Weights of a small transformer language model.
Size: 15 layers, vocabulary 5002.
Architecture: rotary positions, no biases in attention or MLP, tied embeddings.
Training: a variant of Muon for these matrices, 12211 steps.
MLP neurons of a small language model. Each row is named by its layer, matrix (down: output weights) and neuron, and shows model dimensions 16-143. Each number is 50 + 12 x the weight over its row's rms, rounded and kept within 0 to 99. A neuron's up and down rows have the sign that makes its largest values positive.
After each neuron's rows, "fires before" lists the tokens most often just after its 100 highest values on Wikipedia text that the model never trained on.

L5.down835:54 36 34 86 37 46 66 45 51 44 48 52 42 66 49 57 56 56 49 42 36 55 61 55 51 53 70 65 70 61 39 43 39 38 45 33 46 34 47 60 27 28 62 42 69 44 36 56 47 51 44 52 67 69 56 47 87 48 32 49 48 42 31 47 56 28 47 56 44 60 47 48 62 39 54 42 71 39 63 42 66 48 46 49 27 56 31 73 42 57 58 64 43 48 52 38 39 56 42 36 33 48 57 54 48 51 48 70 68 60 47 48 59 78 55 49 27 84 42 54 51 52 45 51 42 51 65 46
fires before: "\n"

L8.down847:40 49 26 18 40 47 60 57 47 50 47 41 52 46 61 45 51 59 50 60 48 54 52 70 47 56 55 65 62 61 42 51 63 37 80 60 50 51 47 54 52 59 45 54 48 38 47 57 64 38 76 63 73 51 62 35 61 63 35 59 46 38 51 58 63 49 72 44 38 49 25 70 44 18 48 45 49 57 57 45 66 60 58 64 51 63 36 24 59 51 21 33 59 57 35 43 48 58 65 50 47 48 54 67 36 69 44 66 19 53 33 42 49 55 26 61 22 35 41 50 48 41 53 37 37 47 47 47
fires before: "ai", "ian", "us", "ia", "ett", "al"

L8.down485:60 75 45 71 32 45 25 69 41 50 52 38 50 57 43 70 48 72 55 54 57 59 33 40 42 40 49 44 46 51 43 45 45 34 39 53 33 64 70 60 49 62 35 53 64 54 46 41 39 56 50 44 38 37 50 49 48 28 65 43 65 42 61 53 76 33 30 49 60 54 52 48 49 53 58 42 60 56 59 34 75 54 33 30 44 52 59 25 36 46 64 49 47 52 49 48 48 55 30 67 45 45 56 48 75 28 55 54 44 30 59 39 34 70 32 65 50 56 40 56 64 55 65 63 43 66 26 70
fires before: "\n"

L12.down836:69 61 24 51 45 31 56 38 44 46 56 47 50 51 44 46 68 44 44 46 64 59 43 36 47 25 35 43 61 54 41 59 77 32 44 42 61 52 49 49 52 27 60 42 53 58 20 39 49 30 37 58 55 56 43 54 55 45 32 52 41 32 67 37 53 52 47 44 37 73 66 50 54 46 75 35 85 50 30 38 44 52 66 43 33 37 46 51 53 64 58 40 62 57 50 48 54 39 61 59 61 45 37 63 42 49 47 66 58 54 34 58 61 72 47 36 57 45 67 68 60 46 57 47 41 70 67 39
fires before: "\n"

L2.down372:36 72 55 59 59 49 58 55 44 57 41 54 60 42 76 61 65 43 53 42 58 43 27 48 59 28 49 36 48 61 43 60 51 38 57 35 24 37 56 57 58 67 45 50 43 57 56 48 39 44 50 50 38 47 43 53 36 44 38 39 24 59 59 47 55 59 56 73 64 29 42 55 57 16 56 43 37 46 39 34 40 38 37 28 59 46 61 39 69 71 57 36 37 45 40 45 42 54 25 35 60 46 43 33 24 37 39 45 58 43 54 77 55 65 46 72 49 49 54 48 56 39 66 41 39 40 49 42
fires before: " |", "q"

L2.down474:45 52 48 59 66 40 62 71 44 43 55 63 40 65 51 65 62 53 27 55 42 38 62 59 47 55 50 66 44 56 43 56 47 59 47 39 29 45 32 30 50 45 69 55 57 34 43 60 33 44 49 59 42 57 61 49 61 54 47 60 48 36 69 56 86 42 51 50 50 57 46 55 70 29 42 23 47 52 58 44 44 48 50 53 37 35 30 62 44 58 42 52 55 61 53 43 56 61 40 59 46 55 67 37 59 39 36 50 58 27 60 32 64 50 54 40 24 49 34 50 91 58 59 51 43 64 27 40
fires before: "N", "ics", "y", "ic", "ing", "e"

L7.down915:59 61 23 63 35 47 66 52 50 54 53 45 37 45 57 28 25 36 21 62 48 65 34 66 42 55 61 59 54 69 64 27 35 46 57 56 44 43 45 62 60 35 53 43 55 36 51 60 52 56 49 51 49 42 49 26 54 60 42 64 34 49 49 35 66 49 36 42 37 45 35 60 66 45 52 51 52 41 51 54 65 38 44 56 47 53 48 62 51 51 55 61 45 65 72 55 49 64 46 65 58 44 41 69 53 49 59 70 45 56 57 43 30 39 29 69 18 54 36 53 61 33 37 58 47 58 32 42
fires before: "ia", "ian", "ic", "er", "ians", " |"

L4.down248:68 52 40 48 49 25 35 45 57 59 42 76 28 63 58 51 62 61 35 50 66 70 56 56 55 49 53 55 39 51 20 35 45 18 38 47 36 61 63 45 43 37 30 51 36 30 26 44 54 54 39 61 68 49 50 52 50 50 44 47 52 61 55 54 48 42 37 54 41 46 55 52 45 46 31 55 41 63 44 41 72 60 54 41 40 32 60 40 58 57 12 43 52 57 46 34 40 45 39 66 43 68 53 54 45 50 46 66 62 49 61 53 62 49 43 39 39 58 57 56 55 63 26 64 26 78 53 47
fires before: "\n", "eter", "ald", "ishop"

L11.down856:59 47 46 32 47 48 49 39 40 22 63 44 58 38 45 53 61 63 62 40 62 46 44 34 28 72 42 35 42 51 57 66 47 49 51 52 56 72 71 60 40 68 33 50 48 73 51 52 37 55 42 37 70 36 48 57 60 41 41 57 44 32 53 60 65 51 56 43 50 67 35 44 77 68 62 43 51 59 60 29 59 16 59 52 40 58 44 56 69 53 35 69 36 50 34 50 57 41 58 47 51 43 45 29 27 48 28 51 64 33 44 29 69 62 44 60 39 24 61 58 62 51 64 40 60 42 37 50
fires before: "\n", " and", ".", ",", " of", " at"

L12.down763:45 56 47 59 41 37 61 43 54 42 38 53 51 67 53 44 32 61 42 53 51 44 52 50 43 54 12 29 20 59 46 60 40 57 70 45 52 51 56 45 58 40 56 64 48 48 22 47 51 18 45 41 67 42 61 48 52 59 60 68 41 54 70 65 61 27 42 52 50 55 49 67 63 45 51 26 46 34 61 32 27 61 52 52 64 52 34 37 70 72 44 61 55 34 50 60 62 53 72 46 58 44 56 75 68 31 46 77 46 60 39 65 56 47 54 37 40 38 46 73 45 53 54 38 46 60 38 53
fires before: "e", "es", "ing", "e,", "ed"

L12.down426:61 47 40 60 64 52 57 47 33 61 37 57 40 44 46 52 63 56 35 52 58 56 69 59 41 43 47 36 55 46 54 58 63 36 51 50 36 38 64 35 36 32 51 32 49 62 51 52 14 63 53 41 63 58 60 42 62 57 44 39 48 49 24 62 46 57 47 54 64 61 54 44 44 72 43 55 39 36 38 35 43 56 54 51 49 36 30 59 36 64 53 49 49 42 39 38 55 41 61 49 58 29 55 35 37 72 52 40 16 45 60 74 41 64 57 30 56 30 46 49 74 61 35 62 37 69 67 52
fires before: "%", " |", "7", "0", "9", "5"

L12.down726:45 48 36 66 38 37 49 39 50 51 60 30 26 39 74 56 64 58 60 58 46 42 46 60 58 65 24 54 74 63 61 55 42 38 37 46 47 58 51 34 26 36 68 35 47 72 46 65 53 77 30 40 62 61 52 65 58 50 46 41 54 27 55 45 53 44 49 48 66 31 48 44 22 54 57 68 34 30 48 38 35 59 29 49 47 47 38 56 63 51 51 55 70 45 70 37 39 38 56 42 51 63 65 69 51 71 38 52 53 52 47 48 28 64 70 70 54 54 38 57 53 26 50 43 38 49 36 66
fires before: "1", "9", "2", "3", "8", "7"

L12.down438:58 50 36 36 70 31 60 34 54 54 40 48 29 45 56 49 63 45 46 45 43 60 64 42 32 46 23 53 66 55 36 66 77 41 81 70 46 49 42 45 53 26 50 11 59 54 52 48 48 36 44 53 39 50 24 38 58 57 44 22 36 35 57 58 50 43 56 53 25 55 36 50 57 52 60 42 42 42 56 52 56 34 56 62 46 45 68 57 53 64 48 59 42 59 52 58 53 56 53 55 53 39 43 59 46 41 61 70 56 57 48 47 41 44 65 27 52 71 54 55 61 54 43 15 30 46 63 42
fires before: "\n", " The", " In", " It"

L5.down429:39 50 53 63 59 49 54 68 62 56 46 47 71 65 48 42 44 48 62 83 56 52 59 63 47 43 45 37 55 31 68 50 54 35 52 57 62 60 37 44 33 52 41 46 62 56 48 65 48 63 43 49 56 52 62 56 45 58 38 51 45 61 77 73 37 46 46 54 43 33 30 51 49 31 44 56 46 61 58 37 70 53 39 66 37 35 45 57 58 55 54 62 48 60 62 50 47 45 53 42 36 44 66 51 49 56 72 75 58 47 46 58 41 59 48 37 53 50 53 27 25 36 48 40 57 35 45 58
fires before: "\n", "==", "===", "A"

L3.down870:64 27 35 73 55 59 48 48 62 59 43 39 56 43 49 33 42 29 46 63 39 51 42 30 30 51 30 55 36 53 39 60 49 48 62 61 66 68 38 34 49 57 48 46 31 64 41 35 45 45 38 70 56 37 44 59 36 50 36 33 64 68 72 70 53 39 76 41 45 39 39 46 46 42 68 34 44 61 48 37 81 78 49 63 59 61 55 50 54 54 57 49 65 54 67 57 24 41 42 63 63 36 72 51 26 56 57 25 44 58 41 51 51 65 50 47 39 52 38 58 63 36 36 42 53 38 60 47
fires before: "\n", "|", "-"

L12.down434:54 45 31 71 42 54 51 54 58 33 58 67 55 48 35 43 44 44 48 55 56 72 65 40 57 56 00 55 71 45 37 58 57 24 71 57 46 62 45 43 50 58 56 65 54 50 35 59 41 36 47 52 52 52 40 46 56 46 60 60 62 40 47 39 38 68 68 31 65 42 60 50 66 47 38 43 48 32 27 44 61 29 60 56 41 40 55 51 46 62 43 53 44 47 58 62 51 39 47 40 50 57 38 59 41 35 61 50 44 55 52 21 29 58 62 61 45 51 55 66 38 60 45 29 47 52 60 56
fires before: "-", "\n"

L2.down720:36 61 47 49 31 41 21 57 58 55 47 58 42 70 55 51 51 41 46 44 52 34 64 29 38 61 60 62 32 43 26 42 42 47 40 69 29 51 35 56 72 50 50 58 45 48 67 42 69 56 47 38 70 28 68 70 58 31 38 48 25 45 55 72 66 49 48 32 58 57 45 42 52 46 30 45 30 59 59 28 67 57 60 42 47 59 42 58 50 61 34 85 67 66 59 60 42 44 65 50 66 50 32 42 43 51 61 54 36 37 38 57 56 54 47 68 43 51 61 47 60 51 39 56 54 31 55 63
fires before: "\n", " the"

L3.down339:38 66 41 48 54 60 45 35 36 60 60 41 56 42 34 37 42 55 38 59 50 48 52 47 48 48 36 49 57 59 52 40 57 56 44 33 33 58 60 56 50 63 45 47 50 51 21 41 38 57 40 46 35 51 34 59 64 65 57 40 35 25 47 49 54 37 64 96 57 66 73 80 62 41 65 49 51 70 37 50 61 42 69 55 54 57 58 61 74 62 48 55 63 51 50 72 47 34 51 58 66 41 63 50 34 43 33 44 63 24 39 41 47 51 55 50 44 69 55 56 48 53 29 42 59 70 47 52
fires before: "\n", "-", "B", " 6"

L11.down344:39 36 46 56 59 57 69 73 30 60 59 53 60 66 49 49 64 53 45 66 55 45 41 58 33 39 44 52 54 46 50 36 55 42 60 39 55 48 43 56 31 30 54 55 41 62 40 65 62 50 39 67 43 47 69 53 42 50 43 38 40 32 38 40 50 35 55 65 43 57 53 76 52 54 44 30 37 53 51 37 52 46 51 42 55 37 40 52 44 55 62 59 62 63 59 57 61 43 23 27 75 36 48 66 47 39 52 56 53 51 65 73 55 63 46 46 43 42 65 69 43 34 58 53 37 48 06 63
fires before: "\n", "=="

L11.down262:37 60 63 51 57 34 57 54 60 57 34 43 46 51 58 66 62 29 50 47 52 40 66 62 51 46 44 58 42 47 49 42 72 66 43 72 18 42 45 48 37 18 62 54 51 49 53 70 67 18 55 53 67 57 64 44 65 55 51 63 54 63 66 48 55 37 51 59 27 45 42 47 51 43 67 33 45 21 64 45 41 75 38 51 53 51 51 50 43 42 53 34 40 66 53 48 52 51 40 29 67 54 49 43 65 45 36 81 44 58 44 49 59 60 46 31 40 67 48 74 33 33 44 61 53 50 44 30
fires before: "es.", "er", "e,", "es,", "ers", "ing"

L3.down488:51 49 28 50 52 18 48 66 45 72 45 42 44 42 47 32 49 50 53 48 48 53 55 44 24 64 48 41 46 74 49 53 65 33 55 58 38 71 61 59 42 46 45 35 41 69 66 48 37 41 41 29 69 37 79 52 55 43 38 59 47 44 49 59 75 43 51 38 56 67 34 47 56 45 54 52 56 46 36 25 60 74 50 63 81 56 62 58 45 50 35 37 65 45 72 63 49 63 41 47 52 49 46 27 32 44 54 54 53 61 49 59 51 73 36 55 51 42 31 61 59 55 55 61 40 58 42 66
fires before: "\n", "|---|---|---|", "ool"

L12.down602:37 82 51 49 34 32 38 50 40 66 56 38 51 42 76 63 59 51 68 71 62 48 51 62 62 49 38 46 47 50 55 75 47 56 49 63 50 47 54 54 41 58 47 64 52 53 56 54 48 50 41 48 62 40 44 35 33 40 44 31 35 36 60 40 57 42 44 53 62 39 46 67 67 57 48 41 29 38 59 67 39 46 49 45 59 58 64 40 72 83 43 66 32 68 40 64 31 60 51 51 67 62 44 39 75 42 45 51 31 57 37 40 43 62 27 49 27 46 47 63 42 30 57 27 48 54 58 46
fires before: " in", "),", " |", "in", " (age"